{"n_layer": 16, "d_model": 512, "n_head": 8, "n_kv_head": 8, "head_dim": 64, "d_mlp": 2048, "vocab_size": 26802, "activation": "tanh_gelu", "norm": "layernorm", "norm_place": "pre", "norm_eps": 1e-05, "positions": "learned", "qk_norm": true, "attn_scale": 0.149, "bias": "all", "tie_embeddings": true, "parallel_block": false, "init": "uniform", "init_std_qkv": 0.0264, "init_std_o": 0.0, "init_std_up": 0.0264, "init_std_down": 0.0, "optimizer": "muon_variant", "lr": 0.00732, "beta1": 0.93, "weight_decay": 0.018, "lr_head": 0.00418, "warmup_steps": 0, "schedule": "wsd", "decay_fraction": 0.821, "decay_shape": "linear", "final_lr_fraction": 0.0, "batch_tokens": 65536, "seq_len": 384, "doc_mask": true, "train_tokens": 518300000, "steps": 7909, "dataset": "wikipedia_en"}
MLP neurons of a small language model. Each row is named by its layer, matrix (up: input weights) and neuron, and shows model dimensions 405-500. Each number is 128 + 32 x the weight over its row's rms, rounded and kept within 0 to 255. Numbers have three digits each.
A block is one neuron, or neurons of one layer that tend to fire together. After each block is what it responds to, as a language model described it from the Wikipedia text at the highest values.

L3.up542:094060083122124110103100101115088115135116145095144089082174095152083188136106129113103152089109143178157071182126107117148101094163131101117138106187145104106146139116106160145187135109114201116102133093157138164141141133160112196129119084115147103063148114169120154120105159140106099121
L3.up625:098098088161105172144073125165084136156147076106149121103145109097108085138125112155114149112115134095109137065096141142162172158161150160176131113088054095095219074118134148126077119088116118084078174139148063123165132140141036158091135134150147077146133104110087140123147108121074148071
L3.up1501:129161111161106096161117103083136127153128085102116118119137102119145151207123129142138131133176111123185134148077133131155124122171133241119131073131116107111151143075133121107115087129169142141093133132127114100114111183154128166106110109140100136183153163122098126110135157162109138119
L3.up1551:100143121119148127129100100123074205095124125080116172098073143119156132080149120139163076083129180154080096144132096135144160141050132142095142190025089145141074155157150161171141122131066041181140115146133106132122150136121165103107096136112161136071084100013147158144085154133160103107
Description: Pronouns and existential there

L12.up398:153178092186124209078160112121143158108168164081092155105078105136155123168138118093115106113107117076105102147136147077094098195094153086127104143094172116101087142126130105135113100147105078112203133131104163144095176153133095104175103105070154137088075113045117140151138112130129180216
L12.up580:083084118121172109097080171151090136108079063126124115173166101099127150115131158117150057165082155135104141139181144091128112136099110133101132233126134065089100129084110128169170157141105114127098156173130174129085135102132115141117119128138140156102101154134111117162107105064145088120
L12.up911:116126108118123116138142118109135145096104093127163109147123128100073100100164159168149106133174167117120203116148126149162174120087158085094129147106160137116150107109066141114146152173156119114104041109181129184031130135144127138185209176190078143134120129143128122108053127124033079154
L12.up929:119121104133160085116159156108143147141111125119176129149165161124124142114137106126124126129148177144160157124152098064165122125142184101121128183108132134141090123147136138146106149064121060148136107100132107101098132101128091109113121124173091135175136149127132113144081128181139085169
L12.up1081:086153150133116167131184136069177115129162122140132139138143137138113126086093104147130116118134143154164171218084124145201093117132133068102109157146142034097114099127152104071110112129130110166193115121112168143056059132127106118162137114092148100082107180135150102114169126123178090143
L12.up1326:112213161178158111108135083134179156117162127134165177163192129071148024157154151161146098115131103099087176120146111171144135144152146119095068127128088093100029133096164151120115128117181180124118116127237152120115116133117110145062191103121117174162131077109136092229158107128081156148
L12.up1455:183118143133076096152150110149176166132100166114147101125125095080105137115126217152132110154128173149116131149128114146149085091065171111151116145090096067137097093089171148124170143159082156144096163172125179128117176147125090102054136164188185166145191124126138110160113087122109136112
L12.up1776:102132087095128117144215132132148106007149189112132097101136105101174075148111145122145075082112140103096154109101181127123105155114156129112188158114146109097121112082144108161172095146090087136130132141123134127104144171151144151108100161137197119162115171133145078119131107142103125179
Description: Foreign name fragments

L3.up22:105142114110082082141153175172148115172080119168095065128160144125087117125175182123137121104083107113178109110130126050148131169089161154134139118118075110116160128149050088140177093143112157076143139100088124147091183120111121098111119092122120117029129179046156098127134070077123138073
L3.up653:150139105086127169051153147121131139068095095115139114090151104115084109120142084063137134113148146099133136143138135101166160150151130103138181139101115123124159103141079105156124053112132101146136154157120085149056154106092131162155121163099100108138122108114156159097140137168072090107
L3.up807:085167148168132159096079158062089079049147168111148173131114146145126074136155141081131129132171156180115072091118094137147118170094150178128113129133122123107159139158133134156148073134147125157132175157078194124151102128095186172127153089185107110158147103126123117113144090134128153094
L3.up1509:100119108126125165077145179111134117082099143127139069118135196184151129116122112077178139128140148095120142094153114116117097162049141126091146146121140117130173165180072151118133106109121126116154135172108146160080084129096180150131136120073112116156142145115183174199088117111133125073
Description: Country and place names

L12.up97:076112118107108124148143085192103102103074087143144132163099171172090133132128141129117151128084169162117147116083134105065102112084111180097082117119117081166074022137143148122106144076131178162122072118085143085158164129135129084119062155147083112111101133133061069112142134128115130117
L12.up160:137125090134109087146103050133118130167045109139068133146052144084096130115126150132126162107097239120130088161075133174095129169144102212113113156150079163147144118110118141163153092173077114103143108082185139110111109124152140148112088161183084140102175107160103082116141157144153121172
L12.up851:175125088128113093103164118134072097126158111142150149151153197133113131128145138083162128136068169141109103115093108143134080145163082123128125084087140117108137108145117139142144099068147140100178145176104118120086115079087198105118136134094165148122169189126126150122166143120123115108
L12.up990:147108117116147146179133069134099156085073114149158118131118109125067137156103133148166161130111129090089147184088120148165110133187163128100115121081077122159123120117138220095095112110108055146137136112072105119147143121150174123179110111119102178117140131086117108176097142175169110150
L12.up1052:085188083111172159159106177094159098129145092141130146144101054140160127145106146115064174120100103107164225137164159175127100183105101162167130127147074117158118119131103159115114099126117153131141120161075097114159125113154221080115077096206134078091146112110080088116120175182141114078
L12.up1423:139098111160148153137204089128141142096092164095055126127108103106151124074104244098110111142121153169224168144138132156159148164127175160071080158129172128177084141135141170117173145144075107148144118098190077111095114124088161132122097143152131126119045171150155165169121150115154195150
L12.up1463:172124104156117169107140087119120095109098132145138179147197119135181091091104137107074165143051164156184203166129156130096114183108164146164153152145125148146085143100139156140116124113128110159112079078170108143136172106153163083119109106090138112091164143086095115141141125166129152151
L12.up1741:189046163110127066083082161118137084084142136138121147144117135102083179108111152091151104155073142107155147146094144059136102150128078141104108114109154153125094112118134158155142133116110077134158114117142112146136055166127174052136083124170110098139120098115098090123157119151143111091
Description: Legal/official document references

L3.up289:125133114159137202166139123192167152182084105138055123147192152123120061111148100147130118049076182154151099078119120074138134109071189129119172143098136104116096141135111046079079117147117053150119124118084105085193155141118163128156089108105119103079152102133168095107109186117076134085
L3.up539:165072105122104156075172142108168175120105094119123111079187084089132098113086103148107114032113150120191125129101115039149066116086126144092121161124136074116148146123193125125138128127150089119089112148097103124124159190096120102144076123135192132086155107142144065081098089090084078137
L3.up738:082111217102141130046111132098174097136128067106134106127135122163161096057122072120117098125137138102131135129133099091126142130148073118080206109106097228107153128176150087135202122069073091118106089132171201113121139150124151143099137106147141090112120101114115132110067083145121078140
L3.up822:150102043105152177155210142169079133131123100145117180083160115077180171117119132167127108101118115128055160151125103086163105112095159146122201094144119102147187160126103139108203154140155136160111100173133139112155101173158110177146148143128104138103153135184075146238121103160127105135
Description: Chinese syllables and -ing

L4.up514:142140083076121090119119095099147119116136117142108086126111063073119144114068118181125092088143173171135149092090125082146115176108172104116144196080163136146134141137127126137131131151103128085126099161154088164128200148123140232118093102178141146152110092145168137160152074137192153146
L4.up1039:176139134148149071140096132131193066074129149112094041115169160182150142095086128098145161120113104172082135120123087133107104106090106139180127140136138103185202142147131158131079124108089161083126139115223070123112130114162155110135176144121146109141083089149178156139179085147090111124
Description: Word-initial letter fragments

L12.up287:116169119097082157088120114102082156136129090125188123111145170109100094086083119076103142115073146047087081062112171117118134091155105092113161123131124187086162135114103094099112135107117092154120083136112142128070108146129119178120169165172099144089133119101129137132128076135030171151
L12.up450:065107106135137145093114070136119108103113142179065152126126088197114129084153165177088098105157157101157221170108090172166133113143119107169136060147113140118149168093141148174121135110122106150177079113101087109143102099149081119062106172100134149177072109170122139140132137154159182130
L12.up588:137184173104124147112059167147089147146103149131146188112157142113104118115116123119109113152109180142140171148158152077130143066168139165175105140146087169151142155106159113118124166155130090233151059098111048150161115136157104119085119154130173150170120069147117110206135073190108166181
L12.up651:153146155083092183105085072085111139135122122170145117138156131110156105068106137142158094131137037122144186134138084137081131076107139121147108099072161152090154159086160107130108074121175076117067147119096090135142108125141156114108140121139147152130177085129117118151099195089155162131
L12.up1221:099127117108127129108142145092167163078121124117098109121188104151178105051138147138118082079127141138129123137086099088148107114165098122157138150119128088030151037097116138079091116154171095093159086148095083140128124160204149131115153142106164102106108123116116188227180086127114170125
L12.up1327:228145076180077183117149199120176110109103099161163140141065119121084091108177102083157154160121188137107127129107075096059166174121125172147159164189128150063110132166114103112132084122121095087123111133093128138074112104101097140099193116149155067156191189152091072126146121127130154131
L12.up1702:103108157101087133123124120132136116072141119144126105098162131156111109077156112154109174146123127126099084165100139126087112112128131144143131218047159079113143084137105182096056113131135122192156069141108137133121136137088136161105141154047089082128158085119131197109154081044142179117
L12.up1707:161124138144100154144123163136173138108154091099118148080117092164146174016115117180161126121220083121122055141118130138117119123119134165191120089083100096061152128147113181118127097157101138132123097118065078107123097122159158163141118125069084116088137119123125146156121120082100175165
Description: Name tokens after verbs

L3.up260:112141081112139138061110082092157176127103122110130110128095100104150099109074106106116107130211154076132124104138159124099053057144107096109154132146148143158149131122108162128133113117178127164138166109124101124143134166121066124163123083136151176140163172066093132130210153167124144110
L3.up1045:164143145076099061117098132189175154131133102124094098100161170131146082123054152132095066114160113170129147112132146130109125155067163102083138181122122112120134129169115146093150074109136093163104148133147118101130104166147102127133108143143122091081135130072099125176147130090139224114
L3.up1324:107142178160133076127174098125066138126150091145166158123136139173129138154119150134118124137179129188138141102128134060117096169098099144135169106137189147151128137171105115121117105062149213158209120137099135113041115099173127115176148083152096105157141142080102111183150089127103131135
L3.up1352:115129121114138122129115091085139110105130159099190078095141108129085120117141098142195118086118173144210116124145137093129116142140103137097148170144167126093126091187087124124062127107128091160063142087100129085058141112185139186130106123126161097099078110134127060132141132126147147095
Description: Word "as"

L4.up561:066099092120161155092120117129108118133121166091113088153071094085136089188147120137170124117172170150128149154089165129097126133158099123225139156114119109153116079115149109116159160173144172144113085089119071086112127191099199086156130103189134113140151102090126110136137123121118124109
L4.up1919:102128152120153138038128133167105133124125108154067036111132126144104052133130081124123129144108140133136190135038104092128105159125128112113114159100138130101173128152133149123124096185080137118144130108180155089149179103108129182097062123121091062171101145058115111166122094124154145134
Description: Degree and hedge modifiers

L4.up1591:105107129072109126086057161110157087162117050143156153119122080153128109076158122142134118137176167155190119180182120121163132127186183095138114137106118059079121103128137140123105090110117105136133136089098160113113088150131093162169063097146165133123124142136085084148147108130127129116
L4.up1970:083125169086102152109086114171185083169142178200137226122128133190106143129154115159140134117113182182124141129161157127193107129098154135173114140133161124157126133154107095171120091103085057145194119069167158144128108133136143135133092079145146137134134118109082121118142071142044099144
Description: First names in lists

L3.up621:174091125115089167086163138147135072140063146114145082140123163134135174067179091150152124124136094111181099156120132072121122122047140128116107144136102198115199124141124154054129098140103129137098167182106150140131179101112107131141119118122087092038123109126159144124096103121148118150
L3.up1086:095170088184132209061118139190200143136095129130149110103171067104124115070160153163150126090187171107122139090132100142113108140139133172141155137114104158096224126143135122086096045161147155149181134106144141095138099167133109160136084128142104085162118112085178146154206102086129113094
L3.up1117:191178136143132169106188086128188084094091104125132117170110132112166130088129164152143151095111131113151100102177174099126102139063141177146102122128131126149172163064116145119141093184152120102139113110093126113080098121102142139113142147128143100100138065131166143077139085130121114128
L3.up1792:161099127111099050148143116141091137124120115087124124114149141101117170117129089176115116082100144100123126113149130117154154141128140091128132089144081098124163123116098130128112126175225129124100116141189135164080067103093198119093150109064162140083101090125074215127123160157108162104
Description: Place name tokens

L12.up123:138086060181131166138135151179156165151169145144132102179126123074164091081065114158163123119167127104080109115168104161121139098143089152129144148133111134143181046135155119127124122171122142148150111152142134099073126123116095086067152160143122206102110140105137101158129114131110163095
L12.up240:122160084090137108144148110175180089177165126153091132202138119143127164152110129131074112087178177118140141113114091176138162117157085077159154163111137102125152052137134111131108100134132075119113117123088089112112160144163130075137094123152099094127173130127149178082145123082117164160
L12.up598:149117112096110141124130104138170090107063098136104119087130160121212166100168160120133150160167158147119213159160102159168132182167077161072131181131122175142189117148150214142184118108066111161151159143105128131133166106117114122115120164119136125131123123137139182135129123125152116123
L12.up1114:150116160118127115159188105160077077079165091111108177093066133059211164113099112158157123107069071082168151176080113114164097167127155152141129082140091171172090094105076162162142061116117147149115131157139111062095082134092100164173146133117090152123109127114191148113134126130177199179
L12.up1452:141076106106169147131157118100154077086210059155127068176074122165156096129153101058153149087139136115124183132099110130200169095154111130129116115106121110114120083134165084166102142138086107159130113125136183143107157133143100165111082144099197145174055131104098087152149115099099110136
L12.up1457:132171122089175114086141107155104153041145152071109133102135115153154160090154149150108085140135150109134107078133096121148126105130133071179136183127150117102121134105092072134174119128099106124144131096112068064114125120108054120112141147122104105072098101144136131145084113100111166176
L12.up1699:128163171181171062128159144127127112111185118085132073124071157166137095108096106141155156108111090093095139128095066126140101148209107107143124100106137091097115079124103119105192138097234100148146176132180139094050113188128138093115086113088047154109071221105134114161075148072130060132
L12.up1743:168103000169125107130179109113158105162146150094109121104136089131155120103133109132052144152117198136146122063112120156178089168122118115113107149145118167057139104091159147098133135148126118153099100164188087091123111133099126145149149223120151137109103148134110109124123133132147078173
Description: Causative verb objects

L4.up1606:119073097085127095107139161201120174118117065083135124111116120156081089103171145089133137102164137119122125148149126056143109076204201119131166120118182155106108106117123093093154140082085166117114111123097163108124136162140148121125138087159084116140074170148121132165137187151141154120
L4.up1667:139095133097140152101081130146065113149147052121127191134124127132049113116114137091122150110093148113154121091117144082082177143149188102112168135120136149094131148143154105146089140094090146139180105099146091109152121117112146126153117108088119148114102136111141120236111164155083082082
Description: Final proper-name tokens

L3.up430:119154089082055173078078116114095119106100148167124116083119121105091156154189153161139118138162137179168133089096091131099123140124175141156111146112184091092124155110145151124138128143116139133188085135047126108120182126185119134208074159081109156116086123121182156183161097126080147104
L3.up796:135140092124109153123207130145115130156128186149088157124081146124152091134142136168110158135153182072126158151114137132139133122110162122106137095111160171105064149118170126067153140114097160141235180217137119126135157089130148095172117142127157089072140145112118138131171110146143133131
L3.up1778:119080106169099144082105086150108097140137125162148100135169141128199194169146147120158114193162130073105107096128113086143107123189169097087135097134121133164111101126139131134092080082117133205107147112088126195014129152141090089115112094114152104167113090149140151137152122130098187133
L3.up1896:155091138141126118134069118114117111190139117106148115099121100171112165107135113090084075160101114116148117096135112140122164097122105105117151093148119138139209142142139107091128174104166135131101116113147028120165114139139140136120137122125105128103092109155075085104175131139116167111
Description: Feminine -ina endings, family words

L3.up148:097154113154112125071124126135142123132191116127126141130077101130118101127099171098144076164134116169108117116121144117076139064149146093153129120146116145118120122114145110128103126120078024113143140137126100066128128167153133100101112170160074141113139115161159121180108126136117096106
L3.up949:114117039169118180141139105096048219171161085133090129162077104109134141129128186110149179179147145088133152153109086117166185119115160091144101100105150176139154094130111089114179144118133114207150160132087168071065130110123080154172083112142137104179094086105176145120169085143115169139
L3.up1357:117119132130089119173127106169102156103184139154114112063149132133155156147123084152178116137156158167189109139146183144116078159110126145127122111138097164067149126133178101159151181090139116140160112147129172105142136099159176109136083108124104177096132111176071137141143161143103113090
L3.up1937:106112076129139140148108099123072126132112061157167135136103119169125184103125123136150147167152165166126123116126158126077107169065114106118092057135170119147115095155142158083125114109114120133102138124120141131098042127077140071152120115115152117145057158135134098132094159107131121133
Description: Encyclopedic template slot words

L12.up106:106107139110108111112180183124091156160113183156153089104114169138121078124164106151118152079115109167123177107152150085112135125132150177138134175135139118188128154185077129142176125111180151111145128098122165053140093174110179114133136125073116207120176231112080108184155145124107120096
L12.up142:150078056114051124087098155089141149148091168166138095156116153185116153139135192149200113184137157189142145136111115101147149117138093192119127119101155139170137092141072075155085138170115171154104130050142136140120137127077144129188134153124112108100131118095121193116120139151151117091
L12.up338:138074130089099146093181134186062107128196171145152067151095141138184084111168113169141142150158180164120187113153149049141138131155139190206150187109116130117163117149115136114168060062104096149139127151103139138163160175108135156134104173107117122106110108133127060079103129173123139085
L12.up413:193115168103123111112102141217122089163143074168175143094087102134151136152159102118193156152191144184150133116122168132140125154135109133131164156091102154130170067101081110204148097114106113173184134098146156137102172138164145079157142113142101109158069121147119178146114124129182104083
L12.up1009:133126049151146101098153113136071092140111107130178123148097184152192116119160128143085121132132129143216126137091107104179145151089141137142082145142107125136114120097106097131130193105120000108150155155113109142142143118098095143097105156132131097154137085113123138114132154147149110140
L12.up1147:112107078084169142105143166172129140112115115122089086151143152135176088174085124108106123105134172120163202141234171112121141116138106100111112118087139093110108109104132125130171076107056106105107087123164114032162146087147093088146145143160168169119157137049133102112119200191134121128
L12.up1170:162099146168132138133167137125098068145112051103174151092170118113194161132133168141125141071161136143078153119146150076115190117126135149137139135137157170106132143124161119090117120145052163118129104078159142117164110123166081175157156104056133171142097211147114138157081156130123150115
L12.up1202:165194115132103170101173205170054124182168157139151080173135159112121186163143139113149122145135135131138120113113151141140192129096178091078161094135107168083174096107046129118160157124097107111130168148191087096165160134086128103135121116123121128138119115116075130060115131126181127101
Description: Given names in full names

L4.up410:126166130133134101110183168206122131154108177087093157140154135118161163134150126136173079062165115071158145146186124067089109086186145114154114139098155136133173110180079167104139137110084081135115114133133091090132135085143158093148062094133175169072187164168063121110104178149164082070
L4.up1476:093068122085128185158172116149083126112177175139122115132160161113204126107125104099181134134099145135184131144077106135102132127208129160115134143102161130075166131124129140097170130049149105136154158132124133032121121126152129076144075132126120118118113138093134115138098156169185125124
Description: Biochemistry terms, heading closers

L4.up191:103146161120139141166173099206108121133118117097139144137145164135174153144125152120111029137164072130127069138087152123084092109113128185135122180114100127022052128177118141153115092150095157155136104125147178115167189131149124089130076139121082068130133177103113135092122128093112168176
L4.up1892:132152133107141103158168074080116125113172076148132134125085110079146176073144140146075089123138205089118114083055147074108112089148160149162120121144084133096106124099084130113116124094200109097173094091097143153139118190133132097077145116127136154199172116140096202128087094143174118193
Description: Institution head nouns

L3.up138:107146071100093122024143106130173177130105139180133105163099103115140201110100119171167097109120173109097029127179150158059100067146115129085100076176159103097137141108174179169090096166122152146094105135177106166138093143143055130123167196130135137219148149087148124116154114182143125135
L3.up563:112093173109109137109116120089115132027197120129155116074105127132061088107101104115142084153100123140064070091097205150144162134155153085126130081101127115100112165122135171056157121104159167082178081145131136100085096192146131105131157116097148108176089113134108183128133113147084141080
L3.up993:124121141117116094022143181100169144143131164136199096164165080118146088139078100092166111062198152151102126143177170133111138130149092099133181134139144126081164173108126142123120146137154137147195117090115142160112092165160113136119151123185140140145051102134137146137142154168179111166
L3.up1861:132090165118148148071122150115145119159131119146135071155176155143112167143101153134086129118119176189118180166098169119122090155130160125127145191137166150119137078106061147063148110141131135164100133121141132052149102158142138211137126126194120151148167092094148137103128092121151128129
Description: Restrictive and degree words

L4.up989:113158110103069147100198147169155115155126126213143138144120105134103131138121139149138141128129127122139148109162130139174130167136108165173157117091079155139103134145123121103132100135124118207085152088159130180127097155134112107139134178145074149140164092130107158144186094044126131084
L4.up1470:112128118119090113110164115118163120162123095187150116143149174133123083163136112120121110153109117138151159160153171159184133157071149173130146146124091163117080117133171127153113106148128098141142194136117105135070097198098082084135156127116079139090125090167224073155120119129124116151
Description: Abstract thematic nouns

L12.up148:137128157112130092061114115132156121047083108137085086113161162098119157124112168132134159114181152162113124218178111148081101124117093173163137165145129085083042126097126204120064058112132118074178175150158086119175067135142134111122127108169114097153172130153106168119056120151104153152
L12.up385:084152206109160114089094157086123082080092232119144121119142114113096132108099102109150158130121154116116105071142078091176123211136085137150125157087077098139097133161132148185210190132108082060177098142130163150158137154118215114055119090188160129095118122163103156111156075108134137112
L12.up654:111142151070132151108161112109153140107167121086112099075177155056165111133073134038137123136158142164093133131146140176109108144110160115090109110174172121164098201142117093168121076140118151081142122117115144132091078191151099158138131085100122098087164138147097097147171046110113150128
L12.up799:159102164127086115145151119177165107067139163169143146136105152116156162176146145168155130124113166119123147152087096076176063155178173155167097117100080078128159102167183158192141135049094128137168139073162135125150096118172087110094109071169122144152138081130106164131135112159102125165
L12.up846:125064157115089095121172100100182111114074171138093145159155144080157143171117169062121139176113190150140140143144095109144191110093040166099111129135093122135066116135183125194140098103139156144207129131123137193147134167129122113156127111152122134071074177119148117154151189098108138071
L12.up1343:115154177120103148119112165082102153102081218160187141114121198103159114151175114153154159078137133145095124103067093151114137176132113129097097060134101079131112090131170129140172155148137095157105163121113047170112112154124172144122107076092181116121107162137115142100098170195109161116
L12.up2035:161132193111115139128125129113129121138148124089097083092133155117146107171163196177132132086097132070168084127137152139105112168111133134121154104141096191064099105175118127191132121167128160106143145112049102130118133103157164164147134120136080116137110151120136123140124232171118166068
L12.up2041:203134138127112133086151126092141112130138162115111166090133107146171136117098137138131161102075112160131117076156150175135087108066169157124161174135015102125104143122121113110125158045134138101110102101090144145098207108117107178158108057157116110184063094156110129172078065091118134096
Description: Given-name word pieces

L4.up1491:102196102123151108125183145121142109136186137118098139144098085164197144147113137170159061163145117111075095126145127121175115088087137127121099156123142151083138102127139141130143115120092157108095126145070121143158143107098154188147122107118191116149114123136138096067092138131135101158
L4.up2013:135138168132125113137126098161077116171130123110143125140080130105078173117114109095103112193155165159173142093156146102152104062095126156142130110116117196170115090175102162118187079083170074125118110133149136140128130125123153148114148072120102112063108116110143109085164119087130098082
Description: Proper-name tokens in running text

L3.up273:092136121145123103050116122194211147134079167096150078111134158154106096080165075146124102092165162081142120155163128122082118119131105082130159130130126152125158075131128090119147123020098129124119112135110100103117094062129144092146175109142216098063138113131125125108174117138115133145
L3.up1606:126085151103106135136118143119083094118115150201142101126066128116112152118144118150089125075131098107125090137070201146147075170107130153107182142136168180146086124124108165123176137184137112221143132140142067146108089123121125126201167169132107170066164127181121157152103179140060190095
L3.up1878:107104091130108169131143173170180145087120121179120166206128162161182111117063099119125124107183167138137108142160176171120058114045102179141153115103110154145158115114087072142158163153076159177063098122146092068102161126079117118153122090151119169097142152099158122150106134193107106147
L3.up1881:118089073075101142105153129165056169148137113161083117142173198144183149144057171101152084154183127120163141105115123123122092089142091205131165079114145154128096157141197093148157146148189159124099055120157193086097041101173174122123070132134125111133147107096143203089104109115152125166
Description: Abstract nouns, heading closers

L12.up704:124144164092129142150128157146104133076099160122139187115079121078119178104118126160199071148124126187124167111153158112120132135134116146130154142121146187117153090066126093134165186086105103181194162078161136081142119110158107137123123190118108137131127134164145098119118163080117104095
L12.up706:062124093113193104201074146127154138117126127113108143160129150134119132125134093142101140118124143113185074130145206129088115151162141157143128150053134145140130112148229137113107135105202130132106061149135130126114096126153080110128078171197086136112147126126081148105030131116110152118
L12.up942:117117104159153091164174090120098086129139163073175174115131120133149057121073145186163128064106049176117167152127156134052119195137110172164062101158166118101151128134174094099108146102093149162109076155073131107107115170125067121100083119182110163141174104104131114141092147073124142100
L12.up1134:103094060073095187111133096104098106106088133131086112156133093146146144124101091184126108162151123173169160167146230120143097107121151104112110128142123117096170131158137198088113115046162111196186116107135167109115076126092175164135109139109117143165102099139136190100100119097145104087
L12.up1188:081113111114104131117129150134160120116113132123146155164119086118120146133103100144097108145184126180062134138150158081139105161108116138142081137114128180100119121097106084120152143000122179183150163168145115125200094054128111137162105117137150138126115095161133103085120187190131084110
L12.up1670:078177132090205095130137142175078149161101151142098176163140144169125161125103120140117183136149158156158108133122111152127127185110108157132146148170130117118101109094118082089170088120092104135162133081103107102113138121089119124130159121116041128153110139097126117136113077142063105073
L12.up1681:109098114166102197080167124148083163095187092127072079133158091079170128110155131162082149153186136167149128112116108139146097123171125099137134189139093129119126125172161207130157150124134130176137138105145116142143111161126147156170097110154134187194095142123137156122110108161164133127
L12.up1840:106120122088166140148103138155143103138106121116107102119080158094128091127201141132120064150135172103111173189192139102135147167109120116141108172142105219130124094153109066124188130096081120175144124108184130091150081117131148134118120158210094131117144099204141137122104136114178123070
Description: Mid-word scientific term pieces

L12.up630:079135132144116088105053107162195123135129166106123121112136177114116118108162137133127143117141104096073150157115161043117063171112074158126102206113138119099084129161116178135168136133177117134122143149120154170156100133137206103159131174137074084131116120144117143201141111195106107085
L12.up874:106189145151139169139120118183164077108102126184122098141163116107131094151173213110110122113169135122142101113181126128099090176088089160133159094058143121163108129105082073156086124174157124125075120086090082110117126136186117109175131126120120120149152158128137183119101122115100141121
L12.up1026:199128169147157087115124163137096095145033165105110192149136152156082110138127121057106141161133109159183125109070121098171158160106165139123151184140113098104103117113156125149175144158069101141164106204193096139092156056154145138166154122148085131139172172173174088185141139096112212109
L12.up1252:123122110157144081119169167128139115164113153137098089156168190146121123056139125138140136144144175101079140134145130114086069157133121156175087112089111139160099130154061133158069122098116188158080051037135125151113082143108168124154133174151136208182160171117202091119117141155113024106
L12.up1809:128151159122203083110135101155147137160156173125114161108112138121057098084174176108145136135129128140099107127047169070117084144048160189084146117081152173110123114074147105103097103112142177120118147164117095146139134098116121175163170180127113170084163060132138111103140096077116114059
L12.up1907:113138086122185158136051115218187161162060117193128192144114124113144143108132136132078128161117183099107116136146147098115101162152161150117152140112107077121150094164151125105123127151151148110156135123189138067078126177117123166108166115112130191127143101194156118103092055160138154075
L12.up1958:120146063141099104133166144100166110101092086094096162128168094130139105057124146097114132126110073152115099149118141050124097094137125112120146166094123078091090117158132098152176122146028128131106131127142137090094169153148111139170135142116136170113117083089102152186106126099134144112
L12.up2004:155160127113147146127192141057174024126056122121166117119137160113074115113117130134112155181086170122098133136157071083066113133057129162093118121105096122129096153138200078170126130149111100126129126190162090153129097135148078102178113128161171103085077150093167144146180078175096144089
Description: Place-name endings

L4.up12:099167119113123118077119117137137110122108181174065148162132153125131096125152102128146183112088159130085105149157078068072141122125159113100141159097084047165157109135102084150117114134120229115073133097134143075124126099138155144155091076096132092177045109132151127154177139175121077137
L4.up154:160117087125146072170078168108099139152133055160106160130157155071100116138152067113104101127157203077095177108201137150101143163074093116099143106098167104158157085160088152076093138137113128149101111130164165067138157112174113079133121150160110134100066121103114104114120132167156068127
Description: Word-initial H in names